{"n_layer": 10, "n_head": 3, "n_kv_head": 1, "d_mlp": 320, "vocab_size": 1755, "norm_eps": 1e-05, "positions": "rope", "rope_fraction": 1.0, "attn_scale": 0.125, "init_std_qkv": 0.0295, "seq_len": 1024, "dataset": "wikipedia_en"}
MLP neurons of a small language model. Each row is named by its layer, matrix (gate and up: input weights; down: output weights) and neuron, and shows model dimensions 144-207. Each number is 50 + 12 x the weight over its row's rms, rounded and kept within 0 to 99. A neuron's up and down rows have the sign that makes its largest values positive.
After each neuron's rows is what it responds to, as a language model described it from the Wikipedia text at the highest values.

L4.gate90:59 78 61 45 48 51 65 61 56 50 56 44 42 55 48 50 43 69 46 44 45 50 53 66 42 46 66 44 46 38 51 45 48 39 47 42 46 48 43 37 50 19 70 59 54 48 60 51 45 53 24 54 20 43 81 32 66 62 41 60 48 66 53 55
L4.up90:48 70 52 36 49 33 22 46 59 44 35 40 63 39 59 43 67 73 61 36 49 49 47 71 23 68 40 44 57 43 44 43 37 58 62 59 32 34 61 31 47 39 36 45 45 42 62 53 52 42 41 37 34 54 73 61 62 63 38 47 41 60 47 66
L4.down90:50 68 58 61 51 52 26 41 53 60 39 70 46 67 61 53 59 41 76 57 56 53 42 31 51 36 54 59 65 37 46 46 39 60 39 65 35 52 45 44 49 30 42 40 43 35 61 48 53 56 51 71 47 49 63 51 76 51 52 48 44 49 76 51
Mid-word suffix pieces

L5.gate74:60 32 33 59 38 51 42 48 70 34 59 38 53 37 66 61 68 49 45 48 36 51 35 43 49 63 56 52 44 52 43 39 46 44 54 54 50 45 55 35 27 62 42 49 72 55 48 74 25 47 61 51 57 43 48 61 71 67 52 48 42 63 47 59
L5.up74:47 62 65 72 38 49 39 67 30 45 46 32 51 69 72 28 44 71 54 27 47 47 52 41 52 61 52 46 51 41 56 82 54 56 45 36 44 43 41 54 61 64 56 57 64 60 51 59 55 48 38 64 48 44 62 59 29 36 51 56 34 57 45 64
L5.down74:58 59 81 54 40 41 57 46 61 43 37 54 49 38 56 23 47 55 38 38 27 63 33 46 77 46 64 61 64 57 50 64 56 43 54 56 57 65 49 61 35 57 55 52 35 43 38 50 58 52 36 32 72 38 71 52 35 74 31 49 50 65 54 50
Word-continuation pieces and compound hyphens

L4.gate222:29 53 54 47 28 50 54 33 59 43 50 54 34 61 56 42 48 61 52 57 41 38 48 52 62 57 46 61 39 50 42 47 47 53 67 51 79 45 64 55 49 45 51 68 39 50 43 36 59 73 44 52 44 55 44 71 40 63 27 34 63 55 36 29
L4.up222:30 65 39 72 42 38 58 44 47 47 49 68 44 78 51 42 61 57 54 56 33 43 48 72 44 72 47 53 39 53 44 48 44 63 44 67 52 31 38 52 30 37 56 51 50 54 52 55 37 31 26 36 38 47 35 55 39 55 29 63 47 82 27 36
L4.down222:48 44 18 57 34 47 55 59 32 50 63 46 41 57 44 55 57 26 79 62 59 50 50 47 59 69 43 72 45 42 35 56 40 51 48 54 60 45 42 43 44 48 58 39 40 39 38 48 69 61 30 49 46 38 41 55 60 31 41 45 58 66 35 45
World and name-initial pieces

L5.gate269:47 51 55 50 44 44 47 46 41 60 50 58 56 55 51 56 43 36 44 62 44 34 61 46 53 41 35 43 30 63 38 41 55 54 53 32 36 61 53 49 59 42 28 67 69 48 55 34 71 46 54 20 55 66 63 42 41 60 52 45 58 33 56 47
L5.up269:71 52 49 80 54 65 38 60 40 84 44 63 45 51 40 41 66 60 44 41 48 46 48 43 48 53 38 55 43 57 76 71 43 77 34 43 39 47 68 56 40 37 33 47 59 49 49 39 62 70 42 66 45 70 45 58 51 61 67 61 62 63 52 60
L5.down269:11 50 24 61 50 55 36 46 44 58 40 38 29 47 48 42 63 37 43 52 65 60 48 36 62 56 66 55 49 44 56 58 53 48 39 53 35 63 50 70 32 67 54 50 53 55 53 55 73 51 46 45 20 41 35 51 72 37 47 63 54 52 55 60
Split-word continuation pieces

L4.gate257:54 34 62 48 36 52 41 31 51 35 65 57 51 67 30 37 66 56 48 34 58 35 58 53 43 67 57 48 38 47 42 43 52 35 40 45 59 55 58 34 48 35 46 84 67 58 47 51 66 49 43 53 51 70 71 47 37 53 48 51 34 43 56 40
L4.up257:62 59 43 36 56 68 56 68 53 27 65 28 54 61 51 66 60 64 67 48 55 35 37 47 57 48 51 53 53 43 44 80 41 59 42 49 61 43 60 36 35 72 53 62 48 63 73 61 60 66 65 55 57 42 73 52 46 63 31 66 56 54 53 75
L4.down257:87 41 41 43 63 55 65 50 47 35 46 52 58 67 36 50 53 54 48 64 21 47 43 36 54 34 59 57 54 41 49 44 73 33 61 40 57 44 51 50 45 42 60 52 36 60 56 48 37 49 64 54 47 56 47 44 55 45 41 85 46 32 56 62
Year digits after leading digit

L5.gate17:64 58 64 35 51 29 55 55 49 67 42 46 50 46 58 55 39 52 42 49 52 46 42 38 27 64 53 39 45 56 26 31 51 52 64 35 39 52 36 49 72 44 48 68 46 54 65 46 55 56 38 36 59 61 52 57 64 57 44 60 29 35 19 47
L5.up17:54 58 61 56 13 58 57 71 40 59 60 46 57 55 60 38 42 69 25 50 69 67 54 37 41 36 58 63 28 56 55 32 48 30 56 43 42 42 44 21 52 66 57 65 54 65 51 53 34 56 35 52 48 57 54 43 58 67 39 60 64 55 70 57
L5.down17:73 27 53 22 51 35 48 27 34 39 42 52 56 61 38 42 58 57 46 54 52 62 47 59 40 67 52 59 33 65 62 46 42 79 37 60 62 47 56 63 45 32 65 47 51 28 61 55 49 72 66 39 56 76 60 52 44 48 58 25 43 62 37 52
Mid-word fragments

L5.gate26:53 39 54 65 63 42 60 41 40 32 48 60 41 46 51 56 34 58 63 33 56 20 41 54 69 57 42 41 30 54 48 29 49 33 57 61 85 52 52 48 62 56 50 27 37 36 34 64 65 39 86 71 41 42 75 41 46 51 49 58 52 57 49 48
L5.up26:45 43 64 43 49 50 76 61 39 51 53 42 64 50 38 52 26 63 51 32 68 50 43 60 76 85 49 45 33 26 32 58 69 40 48 52 49 59 74 59 70 36 65 47 74 45 44 77 52 40 44 43 43 33 52 47 50 53 66 53 46 73 48 75
L5.down26:37 64 30 55 53 37 52 46 46 45 54 26 47 43 50 57 56 40 62 53 31 56 46 65 48 26 32 48 60 34 59 39 21 37 59 60 41 58 50 51 35 53 51 42 44 41 61 60 56 60 35 65 43 36 59 63 46 57 50 54 57 41 63 41
Word-final piece of names

L7.gate77:46 46 65 44 43 48 66 42 34 45 33 54 25 44 40 45 38 55 42 46 65 43 55 39 47 53 56 49 59 45 75 42 61 63 44 35 51 55 44 56 40 64 37 57 46 51 43 53 58 47 65 39 53 63 42 61 34 36 32 32 61 46 33 59
L7.up77:60 51 51 49 29 50 57 67 29 54 52 34 50 37 43 39 11 56 56 36 64 22 66 63 59 54 63 66 50 47 55 52 57 40 62 46 47 53 56 54 50 35 50 41 58 43 32 60 29 41 56 61 59 37 48 49 65 39 61 70 60 38 56 54
L7.down77:65 61 65 57 56 30 39 51 52 37 37 34 54 30 62 54 46 45 38 64 51 43 51 64 42 60 53 22 47 52 66 50 64 45 60 60 74 32 55 58 46 47 52 46 34 93 52 64 54 32 53 50 41 58 51 63 66 59 53 49 57 44 57 35
Mid-word fragment continuation

L7.gate277:57 51 65 82 32 31 41 50 28 63 37 45 48 39 44 48 64 52 31 56 47 45 48 48 62 40 34 36 45 43 48 54 59 35 36 56 38 41 65 49 42 29 48 56 43 63 59 65 31 38 36 31 47 60 71 49 60 79 35 33 38 54 44 43
L7.up277:50 47 36 49 59 44 53 67 63 57 53 44 59 50 50 61 42 46 54 52 44 47 34 54 40 48 54 43 61 20 53 53 44 48 59 50 56 43 52 46 53 47 38 53 32 50 62 69 40 49 60 55 51 53 48 42 51 50 68 49 48 31 55 49
L7.down277:68 50 64 60 54 64 56 57 70 32 60 47 66 49 37 33 34 35 68 51 69 64 47 52 41 49 56 40 65 35 56 42 62 64 61 45 58 56 50 67 54 55 43 63 45 43 40 53 43 37 53 35 33 35 45 35 16 44 49 39 68 51 59 36
Compound-word hyphens

L4.gate169:40 52 52 48 54 44 77 50 70 61 57 67 42 63 41 58 44 46 62 75 38 49 57 35 56 59 57 52 54 68 26 60 57 43 62 54 42 54 46 66 36 63 47 49 54 46 54 60 53 50 37 65 59 52 49 57 53 62 51 41 80 27 47 42
L4.up169:46 46 46 56 45 68 51 52 43 56 37 59 53 53 56 45 57 59 42 54 35 60 45 77 40 41 31 48 60 52 77 43 41 67 22 46 74 44 63 55 57 16 60 59 35 52 64 33 39 62 40 43 45 66 40 57 53 64 25 50 52 49 61 52
L4.down169:67 45 84 61 50 51 60 62 60 56 50 53 29 39 47 59 30 79 32 72 45 45 56 48 48 52 54 59 68 48 54 42 38 35 55 45 60 56 29 63 49 58 62 45 50 68 54 60 49 38 45 39 64 39 37 35 67 62 44 59 40 51 43 49
Wikipedia stub scaffolding

L7.gate59:74 69 60 47 40 55 47 56 38 41 51 57 22 63 89 61 22 55 41 40 58 50 50 41 37 59 58 54 41 59 75 44 38 65 63 39 49 43 62 41 40 47 59 55 62 60 61 40 64 43 59 49 42 42 43 48 59 45 33 48 54 33 42 43
L7.up59:64 53 41 43 40 60 45 64 54 53 21 62 55 45 57 43 45 54 47 41 47 54 45 69 55 50 45 58 44 54 68 57 59 51 39 43 56 39 62 51 42 42 48 52 36 47 38 53 46 38 56 54 52 69 50 51 49 61 46 54 68 46 35 55
L7.down59:34 45 69 53 50 58 53 48 32 39 34 46 36 84 85 73 51 51 52 53 49 57 47 52 48 49 50 60 48 32 30 24 29 44 66 38 59 45 40 60 70 54 67 49 52 39 49 37 48 39 58 38 45 37 33 53 43 59 39 35 53 56 47 22
Mid-word fragment continuations

L4.gate171:42 23 51 42 39 67 40 66 26 57 45 60 62 39 67 56 40 31 66 54 65 66 46 63 35 37 38 45 32 51 65 33 34 40 60 61 48 50 55 31 42 49 60 55 55 51 38 61 55 59 69 58 44 75 64 65 35 56 70 58 47 47 70 36
L4.up171:56 62 47 78 30 73 45 56 36 52 53 49 59 47 59 51 42 30 63 39 52 50 40 71 29 49 44 53 36 43 52 43 42 38 42 77 46 60 49 24 53 67 57 45 48 69 58 38 48 54 71 44 48 60 57 59 51 55 46 39 44 44 58 43
L4.down171:62 63 31 36 58 33 44 48 50 73 38 52 64 52 47 50 51 65 25 30 41 37 49 60 53 39 48 84 66 47 44 46 45 47 51 40 69 73 51 49 52 69 65 38 55 55 54 45 54 53 34 60 61 56 49 39 54 40 32 25 53 62 45 54
Word-internal "or" piece

L5.gate128:54 29 78 53 51 45 28 59 36 46 54 53 37 71 47 58 39 45 44 52 34 30 47 37 63 38 75 67 37 45 52 56 63 54 81 55 40 64 41 23 48 55 54 46 56 44 49 68 57 58 44 54 56 40 62 37 47 58 26 48 49 61 51 30
L5.up128:67 65 67 51 67 52 42 83 45 28 36 69 47 56 63 74 60 40 55 35 59 50 39 58 61 44 65 36 60 53 33 39 46 62 40 46 69 37 44 41 54 37 58 46 45 50 51 69 55 77 37 38 52 37 47 60 42 46 61 65 56 61 53 42
L5.down128:46 47 63 49 55 56 68 69 63 53 61 73 66 46 50 56 47 67 60 43 58 50 67 52 67 37 51 55 57 36 47 60 62 42 47 48 43 53 36 66 49 58 39 51 73 69 54 56 64 30 48 52 39 57 81 57 61 52 51 44 45 56 52 65
Final digits of years

L7.gate306:57 53 55 60 58 46 41 68 44 37 57 21 43 60 65 48 58 54 58 36 43 49 53 55 53 59 72 52 52 48 84 57 51 62 53 72 61 63 35 53 47 53 48 31 58 25 40 65 70 60 43 46 53 72 39 44 65 45 79 37 62 51 46 38
L7.up306:51 73 47 57 56 63 30 58 39 57 30 50 53 39 57 48 55 65 40 31 79 44 62 53 75 54 50 57 60 48 46 55 51 58 44 71 57 67 70 70 48 57 48 42 29 37 52 56 59 56 51 53 37 68 47 38 53 53 62 60 62 57 51 54
L7.down306:50 61 24 68 58 34 40 40 48 39 35 43 67 47 53 50 67 38 46 54 52 50 51 58 55 29 32 63 56 44 54 51 33 51 48 61 57 61 41 26 64 70 29 42 40 64 54 51 23 42 44 41 50 44 46 63 40 51 41 63 46 66 48 57
First-name completion tokens

L5.gate277:30 56 70 35 60 39 66 59 44 58 50 68 53 92 47 41 47 57 26 62 17 75 52 41 23 42 51 57 59 43 62 64 64 29 61 62 50 47 39 55 43 46 60 62 52 46 33 49 78 41 64 59 61 46 53 57 60 57 50 48 52 59 39 59
L5.up277:49 62 50 58 40 44 62 56 60 37 68 64 40 51 63 50 32 48 43 49 38 55 48 48 50 35 44 68 70 48 55 52 80 59 56 65 35 45 42 40 70 50 56 54 44 58 53 43 58 30 67 40 37 55 65 52 59 41 49 49 51 39 36 71
L5.down277:36 71 48 59 55 49 46 61 72 45 55 45 60 38 60 46 46 51 38 39 44 33 53 68 73 38 44 52 66 51 49 46 48 54 36 47 38 42 49 44 62 53 73 45 49 36 37 48 72 65 59 42 32 23 54 48 48 52 62 62 75 38 55 72
Word-continuation fragments

L5.gate62:65 56 45 43 81 45 45 64 53 54 54 41 32 57 33 49 41 29 49 57 38 55 44 57 60 38 61 42 27 61 61 53 35 54 48 50 45 60 25 52 69 56 41 61 65 49 51 73 55 61 61 47 57 60 45 57 54 28 71 66 59 50 55 54
L5.up62:69 73 41 38 67 59 46 42 41 13 53 43 72 66 52 65 43 64 51 59 32 41 62 49 47 42 55 48 47 52 54 67 49 46 38 48 31 55 61 43 61 46 63 53 40 42 41 77 48 53 32 77 68 56 38 44 47 52 65 53 37 51 35 60
L5.down62:42 52 57 48 41 43 40 35 60 62 90 40 62 49 75 67 60 63 49 47 51 40 44 50 56 46 40 46 52 44 38 41 33 46 74 28 32 43 75 47 45 46 48 41 37 76 63 35 61 33 56 41 46 67 60 55 60 53 47 46 55 52 34 46
Mid-word name fragments

L7.gate8:38 53 58 45 51 60 68 59 49 45 45 54 30 62 18 43 58 59 56 59 39 55 46 56 74 52 39 37 47 45 55 42 69 43 66 39 83 34 35 41 42 41 53 45 23 52 48 38 42 56 50 37 56 39 25 45 58 41 38 54 39 42 68 70
L7.up8:47 67 46 43 46 56 37 70 38 61 40 63 37 72 50 67 34 53 60 63 43 47 45 39 46 65 60 38 48 58 57 46 51 52 52 43 56 65 32 42 51 45 72 51 72 23 64 33 75 47 55 45 43 50 60 58 30 34 53 46 60 51 55 71
L7.down8:39 76 54 56 48 28 47 39 54 56 53 37 47 43 53 47 20 40 62 62 74 45 46 33 55 46 61 23 56 68 58 47 59 63 56 48 41 49 58 63 66 48 54 48 58 40 59 48 48 44 70 54 56 56 57 65 73 50 42 48 45 41 51 47
Final digit of numbers

L7.gate86:52 50 55 52 56 55 53 64 54 66 53 55 48 55 39 46 47 46 40 66 58 48 45 46 37 50 50 14 62 57 43 53 71 24 64 52 58 51 44 57 51 30 63 71 43 25 37 42 60 31 58 53 64 64 60 50 42 61 49 42 42 76 52 49
L7.up86:31 51 52 52 57 41 35 21 53 38 32 57 60 49 50 55 60 54 55 65 56 43 43 80 38 40 51 56 51 51 66 21 42 27 44 32 52 44 55 23 61 48 32 40 54 55 60 48 68 46 28 59 42 55 44 58 41 38 42 29 29 69 56 42
L7.down86:38 55 45 67 34 54 22 64 42 46 52 26 47 47 55 68 56 43 41 45 42 51 51 42 38 41 50 31 51 65 42 34 33 38 70 70 62 33 43 51 35 63 37 54 56 56 52 53 63 51 70 49 62 37 53 52 76 39 76 50 66 51 44 44
Mid-number word pieces

L4.gate27:71 28 65 49 51 34 61 48 54 57 42 42 35 64 46 52 43 60 68 45 56 33 50 45 39 42 52 58 47 51 81 26 64 35 46 61 43 44 38 43 41 46 46 35 36 62 53 56 59 80 39 32 44 43 58 46 38 34 71 63 46 41 39 57
L4.up27:72 46 42 62 52 48 49 46 57 56 24 46 38 63 46 62 27 47 45 29 60 36 55 53 44 49 56 63 50 47 47 26 48 32 54 57 46 47 51 44 45 63 47 41 43 73 40 53 51 67 33 26 47 61 45 41 39 50 79 70 47 36 48 41
L4.down27:44 65 52 43 68 36 50 46 64 35 49 69 39 60 64 63 43 63 60 41 45 46 50 61 63 48 65 54 50 48 40 54 37 63 38 68 69 41 47 38 65 54 32 42 30 55 36 56 37 39 35 65 67 45 49 55 58 64 52 59 33 54 59 37
Incomplete word fragments

L7.gate190:34 22 43 37 28 47 39 37 54 39 60 51 48 29 35 78 59 63 40 44 58 53 58 40 45 64 47 31 54 56 59 47 45 65 50 70 44 61 32 61 61 73 42 46 44 59 30 61 62 30 40 47 47 84 53 41 59 35 42 61 38 58 58 50
L7.up190:46 54 50 53 24 37 63 65 30 45 41 47 35 45 49 43 61 42 32 53 59 38 44 49 55 39 36 49 73 58 38 71 57 48 47 30 56 70 42 26 65 41 60 40 41 38 44 40 57 59 42 55 53 44 36 43 57 69 37 51 37 61 54 28
L7.down190:30 54 38 39 59 47 46 49 41 47 73 60 30 45 60 60 44 57 19 47 67 12 66 62 35 35 53 51 59 58 48 59 33 40 45 33 57 12 50 25 53 34 49 63 66 56 46 64 49 29 54 60 62 33 42 43 53 65 44 58 51 53 65 55
Mid-word fragments

L7.gate242:61 60 49 55 57 60 58 47 67 51 47 46 38 49 41 60 36 59 61 36 60 53 45 40 59 40 37 49 50 68 55 34 59 34 79 66 55 60 61 13 60 30 63 36 62 33 57 52 49 47 71 51 60 48 25 54 59 42 58 51 57 74 52 27
L7.up242:71 83 33 36 40 43 39 71 63 59 17 45 46 50 33 52 43 45 52 56 47 65 30 34 50 63 38 53 59 48 52 38 49 56 54 51 69 46 69 44 49 61 45 57 66 35 43 37 40 22 32 55 66 61 38 44 57 39 50 54 59 40 48 48
L7.down242:32 37 32 35 44 42 62 43 61 42 42 46 46 66 44 59 44 53 61 54 35 60 48 40 40 68 56 28 58 52 36 74 36 59 35 50 58 34 38 56 38 35 64 51 51 41 70 36 35 52 50 50 26 57 56 58 59 56 75 52 46 58 35 51
Mid-word fragments

L5.gate15:47 64 71 57 66 59 35 43 80 44 47 73 34 51 44 75 52 64 39 54 49 60 54 46 42 46 55 32 41 59 58 38 42 65 62 52 45 56 57 35 61 53 73 46 62 27 60 57 60 61 56 45 57 49 35 50 61 42 56 41 54 39 42 44
L5.up15:56 32 49 59 63 52 32 42 50 33 47 36 43 33 35 77 34 38 50 70 55 48 47 45 45 54 52 63 60 66 37 49 63 49 78 62 56 64 67 39 52 34 68 43 36 14 46 50 69 29 50 62 48 22 59 47 71 38 48 57 53 59 49 59
L5.down15:40 65 24 53 62 37 31 52 62 32 39 60 71 43 50 31 50 51 58 31 51 61 67 58 38 73 61 32 51 66 55 58 57 63 41 60 33 59 41 53 45 48 68 63 55 58 50 53 29 47 69 53 53 53 52 74 60 55 43 53 56 56 54 49
Noun-completing suffixes

L5.gate46:62 68 74 47 63 37 31 57 21 40 57 41 41 59 33 55 42 39 47 44 41 48 39 37 59 60 67 30 17 53 42 57 48 55 54 60 42 44 31 61 62 49 50 49 61 46 55 52 43 56 68 38 48 56 47 53 51 69 18 58 42 41 55 43
L5.up46:53 47 45 55 60 56 48 41 57 62 65 33 68 59 50 52 36 51 42 36 48 60 44 49 49 23 64 43 47 56 63 52 65 49 36 42 73 45 35 66 46 34 48 52 62 61 68 66 42 52 53 61 45 48 72 31 70 45 47 57 55 35 48 32
L5.down46:19 57 41 57 43 72 43 55 46 67 46 48 57 49 45 57 51 27 58 28 65 44 36 32 40 33 65 89 52 52 57 50 57 45 44 44 36 62 44 49 61 54 31 46 62 63 33 51 47 55 43 58 49 32 54 45 66 46 51 48 59 47 45 42
Word- and number-final pieces

L5.gate154:52 47 47 41 49 65 62 61 74 46 43 78 65 43 74 57 52 49 57 75 40 47 61 44 72 44 48 32 52 63 49 46 51 44 63 44 39 57 51 52 71 42 69 66 66 41 47 48 64 35 37 49 66 62 64 49 63 44 67 37 46 35 46 45
L5.up154:51 67 47 61 58 54 34 59 46 49 15 42 37 58 55 38 66 51 41 50 53 49 44 51 61 60 66 38 40 30 49 64 46 63 49 49 54 46 25 46 43 49 66 82 33 65 57 30 75 34 47 60 48 58 47 42 47 38 32 28 54 56 42 49
L5.down154:67 41 56 46 45 74 15 33 34 68 68 52 62 40 52 26 50 54 48 21 56 53 52 45 64 40 38 50 64 25 37 42 51 65 48 60 38 51 70 52 59 39 41 40 31 27 62 50 55 60 57 49 50 49 22 58 55 52 40 40 33 40 47 44
Mid-word name fragments

L7.gate144:43 58 57 43 49 55 51 42 55 53 73 38 43 31 42 59 52 67 39 67 50 42 31 47 42 66 67 29 51 73 44 63 70 59 53 71 48 56 34 41 46 36 62 46 53 39 54 57 46 56 52 28 49 56 59 66 78 32 42 31 67 42 35 51
L7.up144:47 54 53 53 60 33 46 51 54 54 38 56 52 67 51 43 58 67 46 43 68 27 36 56 38 70 35 40 32 44 31 61 57 48 39 51 42 50 49 47 60 75 51 49 45 54 35 53 61 46 40 64 52 53 51 67 48 59 68 47 55 52 54 49
L7.down144:52 54 15 60 59 59 56 56 46 54 46 55 63 46 42 51 46 44 40 77 62 62 52 42 46 63 61 53 53 50 47 52 60 52 59 62 60 51 55 61 52 59 66 50 48 65 46 73 59 76 47 45 66 48 40 86 59 38 68 47 61 50 25 62
Role-noun word endings